Weights of a small GPT-style language model, trained from scratch on English Wikipedia: vocabulary 8192, 222M tokens.
MLP neurons of a small language model. Each row is named by its layer, matrix (up: input weights; down: output weights) and neuron, and shows model dimensions 0-191. Each number is 128 + 32 x the weight over its row's rms, rounded and kept within 0 to 255. Numbers have three digits each.
After each neuron's rows, "fires on" lists the tokens most often at its 100 highest values on Wikipedia text that the model never trained on.

L4.up488:129146080077142167138113165071121107104176147132083106117178131127088200141047134128185127167131150087177133126107147136097082161112172116112149159120123108081099181106104118136089098096054118064182132144139162143134182129114093152160096204180105128170173056087117194089139134150138109093106153099160111093085163154133096163126182087127137141130123137114098136142105119135126141188143118132142184084110145124108061078149152156161138106099164117111139102126164144166198123087140111120158133101199118123084081063087095147118109134120123097172096118154181133117154126108065139119
L4.down488:122187109105152163095157134116143096173155121131138144092135148089095092065116097094146109101069123137166137134130144112102154167169101104092117116111130141100149044156101134113155176133136090143174075124140148136144064116176093134113125102066114189150157136162163082135152137099118153156100136111103055120170180153100159168117122114197110119109110112142106158113105132176047108121148141101115087090136142174207176121103104152105134181110072151202090144147096112149146144140159183089105137134172084135112105081162129179091158181096132126113203139160113118118098144098075095210
fires on: " |", "it"

L7.up388:080121119130092183130149143143158116067139134102163078084121176142143148064175124150075173106113169112170090143147113114153108115128137104158113096136126132128128114075083130134150123145142127170109188142111133101157058166213080119132123047139134125135117200127104184128152097134105177147168155106107102158077114148133082097128095105123112147092094105162124167100174087166184143107116143130147103118158103146140115132177161220154123126138159116175116116056061190188120122085152187077106123154088157145121123138115103124147133175083105112145133090156105100138141124218066130105
L7.down388:147134152132161065114133170166154107120131052111107155070138110169159221074182102110155084186074128186064134078128100084092142132110152123121145125153106117102146139126132180160096073115104080128115104166097168136068103127156123158103104114135061130178123124121131157151153116107138151123101174091060123183101181098151064137123189159160126138143122160157131158138132125097149149149069147156133138152120182064109074086166126161181135098134118139094150089078168145159120116148114127142155105137108104131126134134144174147176100160128071142150069111130105149062144127187125169071
fires on: " at", " to", " and", ",", " from", " against"

L7.up90:089138109141090148089169102172171089148140161113103139121071151056120131123099144144154112130120113124120135207168177173131136134129091092207122141118145147176127159163105151137173113128087106110111152122152146132063107125091149086135087075086113100166072089193094137186147124109039120087083136150135119107110112067105116089098102170135060132155104117156130164094155117161160116125164143162109135099130107121203147178045180168165140167148103070138138156070121117170126073171185154153109154093169144140114142133125115125183189101146133137124132077122155090147147115112098125164
L7.down90:121074097112137145154090188156105153172086109109099115112149038118126145126145093170121155161108034136127123081178099099148136137130097152114111181158107071146144177129117121108148084091122108110127124164131150146141173145170134103122163154121182173153112118196087121153170176095107167105083123162184144136106119119121174140132152122149163140147087127132112155149053198063102154150125121122123105136104111134141129103137046150087150081117033133095129148063064129145150163090144089148128130138145138105166119097115128096171129086173172101181157079113190140191113078127127148134
fires on: " St", " in", " En", " Lo", " Ro"

L7.up71:133198122074100133137043136102128152128162169150111117204116056187121126144137123124083103155119178109138164162143150115131177121101146102092089064150107115102110150138093098130126124130137143157146125156102145152094118140110129065019093188156122120137092178147166134141093157159116151135121084130083169093120045156112115140121089127118128116086128153109114136107102196099091093147165161130150106071137095150097177149128086111174143190102150110169171168151135166179130133159105166109196139075148139109126162175124151075097130132066146112130135159132086155104163121123041121116
L7.down71:117154195108126062189140171126104125122083171131063069108103113180128114177173115079074051112089095175171167103128147147157090078122075121125106119124107099123109132132152155141144115058149168144169082117158106138134145175167110191111177176146125129097051105080116148178128129130060134108153156128086147151105133151168159103138146125122155158156080113088133122157126161111130153088102125145117132098163200151103166192136205173077128090065134112094110094149121156156096148112120140112141130125064147110148118092088153101128109142120150125127163109118106106207114184137169111118
fires on: ",", "'", "t", " would", "ink"

L2.up378:153175149059147098173134133131070112109115108236136133105132117165139154113158150169110147160145094147115119125105079109136150173131138152072117122102088146076146110117128135086145143131145160155189151161112089145157069171137134125150114172138179105131165123225095154089131177146142098113087132167118144091093160139102084112095152149093046125181066159119085109151144098118203115128129117099089136126100202160162177154154120117116077110115087098129111165093106131149117140080173145169113083105108121117107169042135129084125121137184106128113162138119194103146127069138183128139
L2.down378:082111149114207136099119176076154172085153119106094138143140127105126114196126126122154137170189155146124139128132107098101125160179120138176133192121164165148048128137156116144132077138117151125124112073138155150105105113118151127123217083126171049079113083155061106115118059104107089168133142108116122143065098125101077128112106129183160164141116107106103100137135119084147156101117138167139141129092113134130094143114150119193112147144106179152175113103062110160134129230093119127132191148138059111105173107157115156136139150168106083153096143115095090147134177091180160078
fires on: "ly", " often", " easily", " quickly", " always", "ally"

L4.up491:066117120151134160136106164074102107107170098120150140053155162115133106156193148163062155132132120130082135174073087112102123060176131129116158204109081125138100163080163075181100060136190178151133120122145123124117073108148136116143161132149117134149127113146101215103129090123096129107128116138146143114132107128115155140158125179172097118122113138156128167093165122122138166101135104116100136130229113048077155148091167183121121156179102147093176137133096102098138117133132107048108084061143201164143086118088112152183132155149119115102164121104175100138125111137140097144
L4.down491:091109144138123155191149149089106168120209109122150124139113135144069137154099127089115138132129135183079050142104174114081079135141164128119110130181143111130129116131160135070127115090059227107186127083181115100155133135120162148184110152119126086077158125121117143106094087110145142137086127131099095139099135092136130148115088092135125149139173085140080147152107123123123102103086146166156173094159072162132165071118152153176161151126112166101080119071076151059113142140144111170075086132119166151184153174115196094155122100106119117188133148120118175166133118094134144215
fires on: " ", " (", " –", "'"

L2.up63:141121171094156124136160131082101089152129150072129109089119092148088086121158131104111147114180136130149094129119120088145148120100109075171099116163137090108187117088133175122137160116166153136081090189156116099082126070204162158095119135131127217146116123135112127167139130140161150077118091167176068184061092144114169067160104114161135097176132130145076119179097095115152135168143143154113138119128118159112145065141129098176112174160112135160120135172128138097082059114090142185147175118199131034107124096113084084086159154153145140133099138158136121135152161079111118190
L2.down63:134123208132090062130145132185110136127114171047164147057114096164149150175101085144149143100127144159111114143172157110113085105110097103224095105113114088169085153149133190092141066157138099128188096170193116108108083176078127122144135119127109178134074131165154089132097146092138161141127130194113124135122124115083076135110157170104109084132117146204085112107165182106132102141136134179111100111131112132144136109126154137131154111147114127139110109164112047049135116138111125166105172160106149158146129155177120091119103120167110091134077137137179178147157123079117141060
fires on: " be", " go", " =", "lay", " break"

L7.up33:124136112148185127089199065137119153142093120077103108095180142171159111069124070148105155116106094105154158162130122092169156124124142143128109148144164105104152149107127147116105086172061195104136185131177103087118051110066126162168182144166132111110094182109070136103105134123115132107136138214193109124146118175144090159147164086086167139182111101151083103146145153124088112131107082212131111118148093134109109170118130133137157129157148108134140096117114111163116109105111085215097176145055125155123170136130064110104196128144133131113155121139114119147157083087110083093
L7.down33:121100107074122137150137120052071137117095134119152132134047109117065122133092137137129095176105139186149116123154128147145164108073149151121151125149093093127108163105059187191157141133112116173126142115139148111081106139158149110065136151098141106093087110096182127109134101068176165082149104097132101087168089095176087071154107175101128139139091152091142136110129080200134120132117139104146181170123127141091149144141112135158180115145189159111144163183141097136105118187176136068141165193112194125120084096095137114109143158162110171195109109083131186108120114137162098194
fires on: "s", "3", "0", "5", "4"

L4.up618:130109132153063156147104102138205148089102078167088117063047091161122193135092092122129215098122168047098177201116177153127167081128089105153126070128087165114104135115163145105102096156123121152156167119101107157067125080104155145110147135195094136179112134147140141132128070151143072114146101094106139129138104121159160063123207161088145119120103151127068127108156129088112119147144064096184118157161145123143136151136114175135062128147102127150141132117127111153081131166091067121103142082113110173106118141155124104146118149143155146162149175134115144188121112131106090140
L4.down618:119135122158183162151118099132052122110044130139096145178165142139124115154119107205150107143100184180124147080176108099135148153101084156149121155147169124162127145152086109191115138110099148122092146056108137089148128175106189133168128129105239139157106101166143131109099154103081161091125155171126156037133103118146188114155091160089120140129105182021123137123101125154078094145098147101109101108127092104136166093122141096125137120109153126110077108060160135131136143147139168165126173107129152138158081125122132172157119144136112078116106147084113079069182143125160105141
fires on: "s", "e", "o", "n", "y"

L4.up535:168127059050103113148119179149103151104154088063125211098151116163150151118123148118103137114057106090176122122126054099190118104091093144194143138161127118142127126101146070125104143080175106117107134096144171186132103113090110139130090149198079121166062095104099161140157101164210117138164089136156109128083154157112151139118176122109115131173093122106156111117177096146132176153137104148159123137137155158140138173158129092159113079127163181123083184164182100105119163134125121120108103029136100076133112125198090096150142168110134110164135143146083144121126152121125115135
L4.down535:121113175146161166137082074104104079153083146110150094094172152138119101144111152150158137122187106150125111131103151146123132136127128069118120108131121178124165179171103199112144190089109122135119093109196137157114197144101075099138167072042112102066129147131191104125095076169100140113172099148129168074139101145154133175121126100129137076140162144202145090125131169116141084109130123071164168158154137119104127117103165134117075179133140183178124128194120162108090053124120107116143140162115093152116174074075172130127191108123115097096079115111128138134139118166124055106
fires on: "s", "e", "d", "es", " |", ";"

L7.up434:135154138094100140064114143119110061135190103188139128161162181160116101174143166155170109090122144142103116108154099134094170097217089137108090137131065158117087171124099108138116099162149110098101171129132137111117157066113108109133126107099126098130120132094134102085077098135079130087151133180109234099105123102117125166148108155138105075138157070146164127140080131143158110109119080140133169140163134110083108134100155152110092183080132084155170152177125144114115161126120176198105170088124105148098124106109125163187255115113163135098122109124146147144166075117117122121
L7.down434:183102141125133149163136153094115166123187057132119125144099064165139138093116119119134173123136159136094129144117085091163141194151090123101104175137104091141134096149129207148166070090151134181212064099138094073107215091146110126172097101117131120109134101132115072156113158127114124130078103101092120127152123185164161070101176119181112190146175135154162078124157089122134159163118116120160132140130120159151085097148069113115123083111124108128076091116137131142077052103142129153147136091137145184131152097106097175106126167180196122075112156093142125141150159161074147128
fires on: " ", "0"

L7.up232:117111121078101091170167126135139110143099109162085120175152117139165130106071136121142123126142132070167126094097059129108112127130115060144166115108112154104112134090098137121137163099148114090125167099157140138129107184156127144105149103146158170125133111133217141092139125065130153174143162161137141134134095110084106161150077141143133144122115173217100164088151190104161127150155154152161059158185108099124121164093136056158124120105125155141123226151133124099127123104184086147093187066114200076126096069172107148162125107142110139135091044208166087148148136131129146120
L7.down232:065108076080186125059080117141147127127166121076125139066141197128112094160095135094155148100119135124107150088070123069151083140190148071131156097164104150114117155114132157124142140116093065145097184071120103161156190114140121132093155113095128110121153158170129151109217116149134116114156110131175121158095183132105150141084169134191135213165145157092148150063144089138175102090073081136144125138154073105115112145172119079089103213140138105167118130141094157096172090124145089150105127135159117141157166132131125146118111086149108163118122096115164163148147125162111093175
fires on: ".", " |"

L2.up389:111183135116113176150143127099159125106152116138088132184160128186135125123098161128143052170110168161174075154094216178134080184115162090184156104132135127113197134091123117156133117123124125108107104109119139139094111100080146120192142105150101080176142158110181123115104144149157088110119160155102104179101098119110173103133124171075111155104163173128075154109102068170141118206151149115110127079122151161207117050089147064081130137150165155135111109111102139101120106091136104086153091127110108128147117129130131117125080183134139072103143095139096205148102101129211143125
L2.down389:160085126222094115160140086194145151126100168136090176164075156072096112148118099086178169121117146105109136125120087115211113128142120145148107141081097149070099194135110102160154149189130154103139124100083065145133151124106120181153123164093141147144136120088150153068088147147134195124118125087110122172135144103150106203108127161134143107134177110161107111162081080138097140057113092118138124158074100136093187165175115144101096144142154112115155133135154077177170064160109076133091092108165101143102099103083147121088171120190119098168151129099177136143113123132172111120
fires on: " Party", "vo", " League", " Vo", "/", "-"

L4.up401:167142062149155102121123151135127150156184067138149117075122082150185141099129161136090182197124102094156159162117108174110093115110142102122070082093115132160121158137164147112139121155158070080096138071055099143102068129091173200131122093079139182118142118105099175101162176147144084162132134132141135175137165168165107115117116131097141127115133139093173159090188113124140122096137133159165129119089145128164151167105149158079161157139150136139132208124099111142089108104105103094143090154146122120158071138201194091084188072069103124131155155116105131100091099089117067125
L4.down401:173079109117154136160099126093083127121147193130135135113156105174142166197166099121137076091120140142147143131083125149207161137148108153191143148172206138142122106171089147125085167087088195108143159151182158152073100112078087072107173089123104107181118153188152125102154123162146151096148148170134089132075099104125105064208155104107127162119168136115136141088139150116122140143103126153185110129101109146103101089129093126149104081138092142129163122092152072105140132147134186062109125138168093135092146110072136099104080152117116163115097090114143067099099129104172074186
fires on: "s", "y", " third", "t", "ve"

L2.up199:152150102134084088089197159139160101117196090089127103134146163165112105170094077162143130148161111127128159150126142078104139150084110097131075134161093095139129157101092167128109135179157133130150086140152132126166128130140166081146131118212106111194182139127139175104089192096121188110135151103142094137129116112095103109110086103052089109052099181124115185129104170157149074200135075177133145153137140164153114098134122066178103115107122073031170133119089110168168150116159137110098082115096096129151170128112109131167138100141110151073125129135193139107141091113119106113
L2.down199:126196124147099081142111085170101107168066131145128081088138060111119112145083110145083112087151169111124133168172154061136139136152143167095152091084100107163141170143117135167119136106143074171152110116110131105087116142132157094145134077123098135089135146132130171136176176085161093109098133051144124167142142110134106143142184157106126148068107149140154174137119182181162068159123147073146092209137123103086165101135145160173155114154154153119121090135144139145151155112121161120234091060116080127142146094050167118170146114167124128079098131095093110103130114087155181171
fires on: ".", "M", "G", "S", "E", "D"

L2.up267:150130159130104147177130154078134149137142083149116103126128176113156151107139137098098131135137097109148120080139120119101109132176167138079140173102108122196129128176096134140083116180169088081123128105136156070060123147108130083066073155132148188154151118113145137127147165129123084150122161142144120051169084181156146163122129160119064164106139115171121096164136160133112075118143168135114107058069040143126144161069174090099093148116109154112148142084108191177093079169126133078166142179097108190118106172113177146096112138082121141157088122135105137135086159119196193103
L2.down267:177159176164178223124153102100108151133121112158143082183136049131087096170130136153128144134126096128142134098156108154111145168138138107031184070122141144174164131101100091073078135097100152103113129154103107153131179110128155104147155105097091125129142208110068124135159100149118154105085141142144108072095081164145120091149100121080095109114142134099187088126066116142085107177066189100205132115188115157162154072147114106096143113155102159113152078127173157107096137113076128144155181095133167154114101161127121112173125121128166113097145159114130189141094129103129131153
fires on: " on", "on", " in", " city", "ome"

L2.up474:152129147167043117102166136132091112150167080120071126118192175131128126133129096168071136128110095126146116081098117099124121167147081153077132189114114128098103125169116166146182124190188096139109141162124100101199091157148161180127118148095074159117155102091069113147085177145180166126103108141076087115061158157130080151071091076130161123129160141085062105127132155149125160157149137151098080090113112126148112138111112129152080108164158066076105166138123126134162107145156116161144099148141133071086080150205142189153167157140134176097079138140177131135110129146100098112
L2.down474:098091160124136073107081166134105163185133123198151143125075067091143127121135129088122152127150157150097125117211139110118087130084155101163143127179128064172096136170111095174126075069126154186116134172108150118130068121092137163129069109199101093106183145154127152117120110113089111098161166102151152157164138169179148118099118140191150112125097162135130146115111123132095079120098114103102131125105135139088197101165177118171199157078176123110113121098159148069089110112112169142152160148128130187120100113080073073131086148159204155102138096155108118088140142084117120165
fires on: "N", "H", "W", "M", " at", "G"

L7.up484:161154101128138152087125065158142150144117133131060150100137182118112140137144089110145123153114125099040142083141105088121161098146071146137126196160153132187177106078140098140102116061092131125103118098082135143129096119147122128121118184095158123105110090134107125168161185177087098101116057147142075123115152157144142101099110109186132128181159110177111118083132186076112110162133178147102166132125168141116134096104146168142146135105174154128138093102188147146100156133129122125145210137140094101138093107103133106083066111156102118185126131224148178113205073141097197111
L7.down484:051149146125074176175091097096155104160149119114154145145144140122109097138145107166135145130150116151154095147131166140131081136172145172152088079175098087128164159199140099129106098160149093128157104076170219129107152131127118107129139106133114162131152128157109151090086085120139111164189148126115174140083053134129077117071167078125162102094050065120102172130093158182164113152163100076159166131148117100125128162104160065133118128141146111239118139143106108103122148128169103133111149093133156159060100084178088111118161105077125162113138124107192114137111158161136100090
fires on: " a", " D", " G", " +", " every"

L7.up102:100198141169118122148116112114161133197121172101112129163119137229112093125118192107103117106131161060109130108175087165109076140123120180153164117148125069080129163105058164125163100143154113112133103125143096134118155105145074124121137107137111201140135113111133122128125165117158159157151107136132110136088142105169138078102132096141064172093149160105141180101062128116101093121113047118159159162155130118160146095103155118148078165182135151086153114143135120174132072124132176175158107046127195103108135051080100126168150160146121121105165179064102157156148110096154132097
L7.down102:096131136091135127170074074092124113138117102100168116153120121130152146193141116126073132162134143106069180082149170056114108108089153144157148160144097130103097120136119125082143106156158106184138075129095159155085146140147149135086080184168120112162159178035128151109188082116111084112158120079105061115198086123095135172105129171112115111190102104156173128168130129150135142178163114149136096150122092162129127124143110115110122133051088092142125093116173120221141151133190124134179151152091171128144104132095120168126075152132093060143152165145148136070144190127115116137
fires on: ",", "\",", "),", " –", " |"

L2.up602:168157112106138164167122101124124124187172161092152096151112165126066116116138165148141191141147115100114201130072097115128165123169109124179088128178108187113149088115182156130118133129113170080121144128061101151098113103094127096098170142155087184117141098128167070153106133106132083142085188151090127166112225105144096120149125125144123139100187064230085161110113062128138122153098091120134132157097102154144149142120117112107123196071042155163186143126128136123125142137162174133104087153107153087156101100098129157150156141179125099094145159135132109126109108146072121088
L2.down602:069152076126161098137149119102086125186166204196128150134116131133112122117078171149159096124159132133114165171100123157129086107117145146157155193092168178119126150199163146139136064140142148096130116184161155122118167162181114137150109157151178133141072165150148138126126176089162121098119095123107118142157120136165071048099145112078125141136087158149124107068179146085141164120106082157107124091140185172110071161151102106117114076174082155120117087093088085140133117092109112089152140133071124137133188125132103165128077129099096099134150123051073153084066157121171096134
fires on: "\"", ")", " ===", "\")"

L7.up544:169168093087112091139141167136151186189127134130094136147168185140091123106170148115053139075091102143142053146076118133154121123108143131153179108137144151147135120080123118089103190120144098164136103101077130103098096111183110091087177155149169107060127111085096194073168062161114133075116115133144142116105104105111089150151134107216123186119149100144151161175134162118094077137073118095128152163156160123145165123123157140108101178089157175183137102151107148108170121095117089150112184132133137085134130186063101075142148136161111109172125133124097134204110158132130100111
L7.down544:051104107094177125132198114116120144127130084094149101085113124112177168109121142184179117152164147103132113122117171153123108164097102138162102142129117143096097139102103132135137057078117159049138126148137152136087130146132119092152095116167081189184087160149160074151099107166153135141140112095167064139121069165093063126090106202054178114106129132177124172119198109049103106149114147129167112159117074171112089099079199112148162103151120100181152119155167112159145161089115132096123093112165120145113139115151158143177119093143163098136149078160129120106146150180155156117
fires on: " ", ",", "-", " •", " and"

L7.up317:154118132184204050173142101128088093185123151156110131154142146143104150103107185158124076097109144125126068118100127154114124132101123084159103130089159119051134133133148095123140123152091149169114132080071125071133172117124167095090182128094144178129138125140139176126101139192111144149177116179134100065108108136155137084130164120126155121166167130112174147128092128158154118112168087114120120127168127137139170140145158233063119088092154128100105118111133052091166081099175157072120161107149087149099126125147085087150107208148170155164141068125126162099117175160097110156
L7.down317:117128114116178072121075076157089069147116099090155163137137171107121190176157130104101174096131107127109140147121126149101099099148107151201147145078144124087090173128131099098155133170119121130100114125095079182148103142156213074107101142115148087133124077103104122127092174129132146083142129146106178135121081134072189125112196168192047154124107176133113110072121100084133127148132126095172203144190173137160111173131126160167147124072181115107138098105084091087089126163157150082182165082108101128122142070150135164115085121175164162146132111159156116130120129134115155124
fires on: "i", "di", "ri", "a", "si", "mi"

L7.up403:106110026145132113156120083139145065100147104173135130172165066147126149063143163094114125130117163112177163197108139118103107086142104127176139092112099181131137155123135114134098167137126188157169191091186170104149068109156111148143179152099136152151167101097115139125057117144138039155115142152147121099082121188162178145088206100085135112103169169131144042134091133094145176106093141139109088133142115170153119096148116131091117112179139199102114143121147075089115147135116100128119117152144132117099123103090134178149095161133111107151132156136057138147126187098097108150
L7.down403:140157138095097088120138122168156104143114099137095139139144114148113167119146092150145195180129128156035140132135136089053130132135132167128054166122126087110133105124118139151107101086146104131189116141094083156209136106143146124156153153163223146092057157097089110127152139104195134133213141170124084150145137147135134136086138174161160136152127090105144122109153114135120162088168088116116164144100091075125146143140128150124073090132121107120076155096108103141184130111092105138148084183172124084108138077177128148150026105128111132118172175128160085088131045159142156131
fires on: "a", "i", " and", "at", "di", "fa"

L7.up37:129140172126118141105102093143110129108145069156145141105132113075068062120135123128155122126130196095085162146160155044076181050138077150096140169133125127121142096117123077116156137151124166077137110141081169096103084099130049076123130108063150112111154166128094121146087096142123101114121135144111191160175078145114166098135114106169139094101078140113145111082169158163155128138146113118167145156162110100100099129130175198019146157125123149147102123121177115123130141133114100158219121113184093108125114095129135128170129132130134158172136164100107191164139135188087168167
L7.down37:119104129160110169134164192101150123128112165111120131119150106119119041085151144113108131177137133248134129163108156097160149131119158192093132139138082071176075170095132096121085113103211121101108089104116135106172181154085152160136103118130137159127111117110103124095135120128092101122083163142176086093106148186099107160096146123180160127148097107151157160096170107084077131147101189087149119113078164057085127094114100075119172184157090076156057115111171172210097139151144083122163165162123127140123109137125115116149102124102136125153175145095121117099134128161166126137
fires on: " ", "2", " a"

L2.up364:079067156143147129129143139179122139140128162135119177135075144132146096111106078101108123112097146102167136148181133057106183140125092082153157139114117168112128168211083123146131188062146140070164128137123147102100195181096106166075145093136124146103222146086121136103091131151073161181147092149103157097104061100090134115138177113129100098097145145107125078150094130124091159127107129124132175173172101115157111146125217108102124118086175106115146090139104200192135111085103109119158128151139156093094132100084158145078112151124136093160185111145154117117144089141106063136
L2.down364:169119130138167118094091162160110145141167132146156085153114139106172148164111151190178116178087071092114100057113158193119121093116130106072106171106172137073093107170118150122078143169137151123129129115133114129131128111109129119134161081119162075132114105115213161140139133105104152133163169125083101122110098157088133185102160160157089114079193079153094204159117090101099153124089161149141102075164114136158147125123181099098122145125089099141161142128054162143187123095152158148110138107107114150159186178149081055110101147111108151187128168127119163097087116071138050125
fires on: ".", ";", " |"

L2.up442:125083073164111104122077119075119112124117162198162113132137117123083125146181117143167120180143135131155146087165122091121141147084149110144088149103123201118089161178094142150212117144130107106099131122119148077167144110159106096168107123144118140145210075146166084182167141185083148198163154169111109089129097124109086125079113155130080124085114099145107129135160137094163099122123161070121055106168152049141171123094095125161094133159084120126170182170177129096041128128125149132100152111174080087121132113157127125090131141133125158141119164193150110155140111080125091170
L2.down442:104128141107101147121156190115097121079197104114093147119086148087103125120128174125108093081116142180086136077095072104137123088140177094166078142131111137099147146147132077151117151155101149107162126152164192106118095177102153111131229134104132180129180124108181119066084150131152074122164088125137115156129109067038123088134142101132146069165141129086158139142126093155140150172161152101138180110105132139170080155191042147105139107108117159153108084108120094121179152207099078127166094135151129155083090171145119108173161109118141114176159121118164107137147143167143122118
fires on: "ly", "ally", "ant", "ever", "ically", "less"

L2.up327:122143142086113141154090138144135163180108148152102159147092125129008108117137125092091174085147119125065142156113115186064101169149079185133130119154135145094185110103138189172103174152107106132116136134121116117057144105121148163134151141155104098168120140168114048118187062196182126114074159161121169037098094147109160090107100133098129175155161091159103102080126133141083133119147160129168107137174092172142187092115125113136126111145062128121101144107115138110131107119162138178182122158136138085116132108104093161133181148117172166083112150167108129092128134117107071119
L2.down327:133123098076071114159079108171086191131158150113110120095118124123159194151156165085103111075144127176101110106115127161130147111161099134145121076165118140186112057109128149158196108077158142151126053183089142144184121127142090171130111134155076109043124179150157122179127147148188169157141118154141072092126128087136116142070134168122123117140119135163086112067115147089162127110193148185122148171093155178083099175158134105159144144115100101125144103141126126083161157152107081138102168165108155110113084108114130096104206087108111151141150092047111104150119165129097130120
fires on: "\"", ")", "ation", "ted"

L2.up128:119149085147149152149120119128161131135126122110098115093202136175063188123135137163124167083070142078212134112157128134074116094129107135138123126221153102127095145085118124060117095103159123082089122111156176133136141093085162164139119153140120079136096102122182163058127084142109147089122143191105109149074177111075128173137122077105167131139140117106142122142085126149115129173079125098155167164097164099148147150105187208122175039121138141092132092087139133113169116083109123095164123085181127103142118085131111149102076166188110119140075140144143128131141082142154179148
L2.down128:157185143098120127084131116146177129099047119111131140165147114123065083117122128133172083136125136094097168067189146193134123065122127129105078093137168142161132134127174148122166152165116160100107107113141102110129118105186096101110138153110156155141128158130135101140156148067097124090157105123191112072152151073136140141115136155102159129076134136072189089119106117124164114170125121140121204119166101171171137070173099123177192165051070070131138125143093129106160135185134102119206178121053153099130142115180158121105162125130118138089129101104103164139104131171118059107
fires on: " |", " (", "|"

L7.up407:124130128158126152187116183064100143112101130064094110121186111086129117163093136150101134145134114114080126135166102152107186138093124062160077169145174127078122049173108122122118102119088117083107136161170110112148105146158178135135155147157169115133162156140120145081148141175102153170150192149083112157069114169142106149103130098066131106141156081138150156124153125098104113089144119132165123119108123079211183126103146153138066104138102118147178097111148125161086111114098095144118174122122091232178104105148164164076062165180115148088117176114078104091167126133106155105
L7.down407:121070175062058121130146198084149109089183112129169129097115084126071171147176156139141147132126173071111180118108076092119107092116139145075210137098105160122156165088105136121160104137120069175153162138149156104102182141086131172090138144096114166123122091158089134120127119117094096146102100133108075108191129104061123107117120180067136165148092163113121122120149058143161171131143156085112118159143138127136102142153078191094168110176138166128126169140142084098116147172155152117125108156094136102134108110199103075173174122112176090162157118129194158096129113095159123120
fires on: "s", "r", "n", "4", "7"

L4.up544:096145156154112100108082146125078087110114155082079145120128138197149153155127065154134186080100106107115109132122110143093111087128147177114128083191132141095158076098115154085137150143173155164135142135108131077147133124181119158181151127088137142135094142121199160070095134141096090134115118133093067106112090112128122158183157104118093077089108129178100101195103195150088113146108148151135133073227102069171122148162138148143121107124100207117145116140136092072161197079163142132164097064169109090152087122159110128139118191124101094138138136179109152155118115166119129160
L4.down544:158138134110108144103139117167095116111151127100130202061106095222126071150131109121179101064155136077118133116127105182159141122171116117176106143145139153180082111104129105100107101142157077149085107135171084136096134133106108112030148171131143139206134078182105098112173116136135129123074132182199162157127096135159169063121139131190112167127161123092144152103144122117110167128113106061102116184136097122131109137135075129136102128164134125111167075112112091134136147138140173123165108156088153186165158097111181164116082092090134139095126106160102108136099169062183172103
fires on: ",", " was", "===", " ("

L2.up324:145106144139167129087117132159113101158128128159187191057116120057143113175093107078132117159108123095130105114141093103151088099182043093144117078086139098179122129163094203142111093108104220095130147103176118070095131202170126103083125152115144160078220134180163139116097177135100123164140091122091100088113128134140156174104119142173140114150115148086153146141080171160105080126126150182090105076149144127096168164137144066136081150152125130085123163151129121180140122069146143126111156138149180128145139160114166129112145106149094131183103148089145153096119123161126090125
L2.down324:092132137092095153099069127118194179164104152132117119103106087098114096073136091107135168118142128087135142159156169137144101138110082102114115163102104134059107151146090128112158047146128166131147154116219117125134077198145124147146093147162134099109153072062167083154136150124160141149172166112132190166124121147168176088076094194160109162111169122115097127128104213101135072123112167107146136075128154210141127202136162132112086151154090086083165153058107087115140103131102101144091134173148147097129122114116098114145103125180137167131155138111147100098161110119134081162
fires on: "."

L2.up115:083133122091114114099122090122220139067142107154131148138195141120143192132158133101143129136124108147155123110147094109137135077183115076103024109123165097085109131106153133116123141131157150144166064146068145119144123082136119101139148123180109133107106115158127136098147122138126120178100174147115112057159108066117086138155119175145148128163160198161098139200174146117179032117166118148115141150147104094147094132148118170066139128096151101174221131096140189139144074146113115123115092142183134134193086098126133144111115132124138096042137133109147085154106144158100109147
L2.down115:187121153193079182111129146091124141173194090165081135086081147144111095145146130146141094150083092170124063097105138136105137087147176122125115113138085148086174184116096139124100091123169102104142102142115139213158163152127183090168121149144116171147174093075141107132141118121155158127137087115128099061056179143169126146190133088126125119123154161151127154153126108121113162179119119153060144109095166089144105150144132152116122174177116184128072118085084134127140104077120101147072093066102143117159114137095092134172159129163117139103074110100090168109115109161192076179
fires on: " (", "/"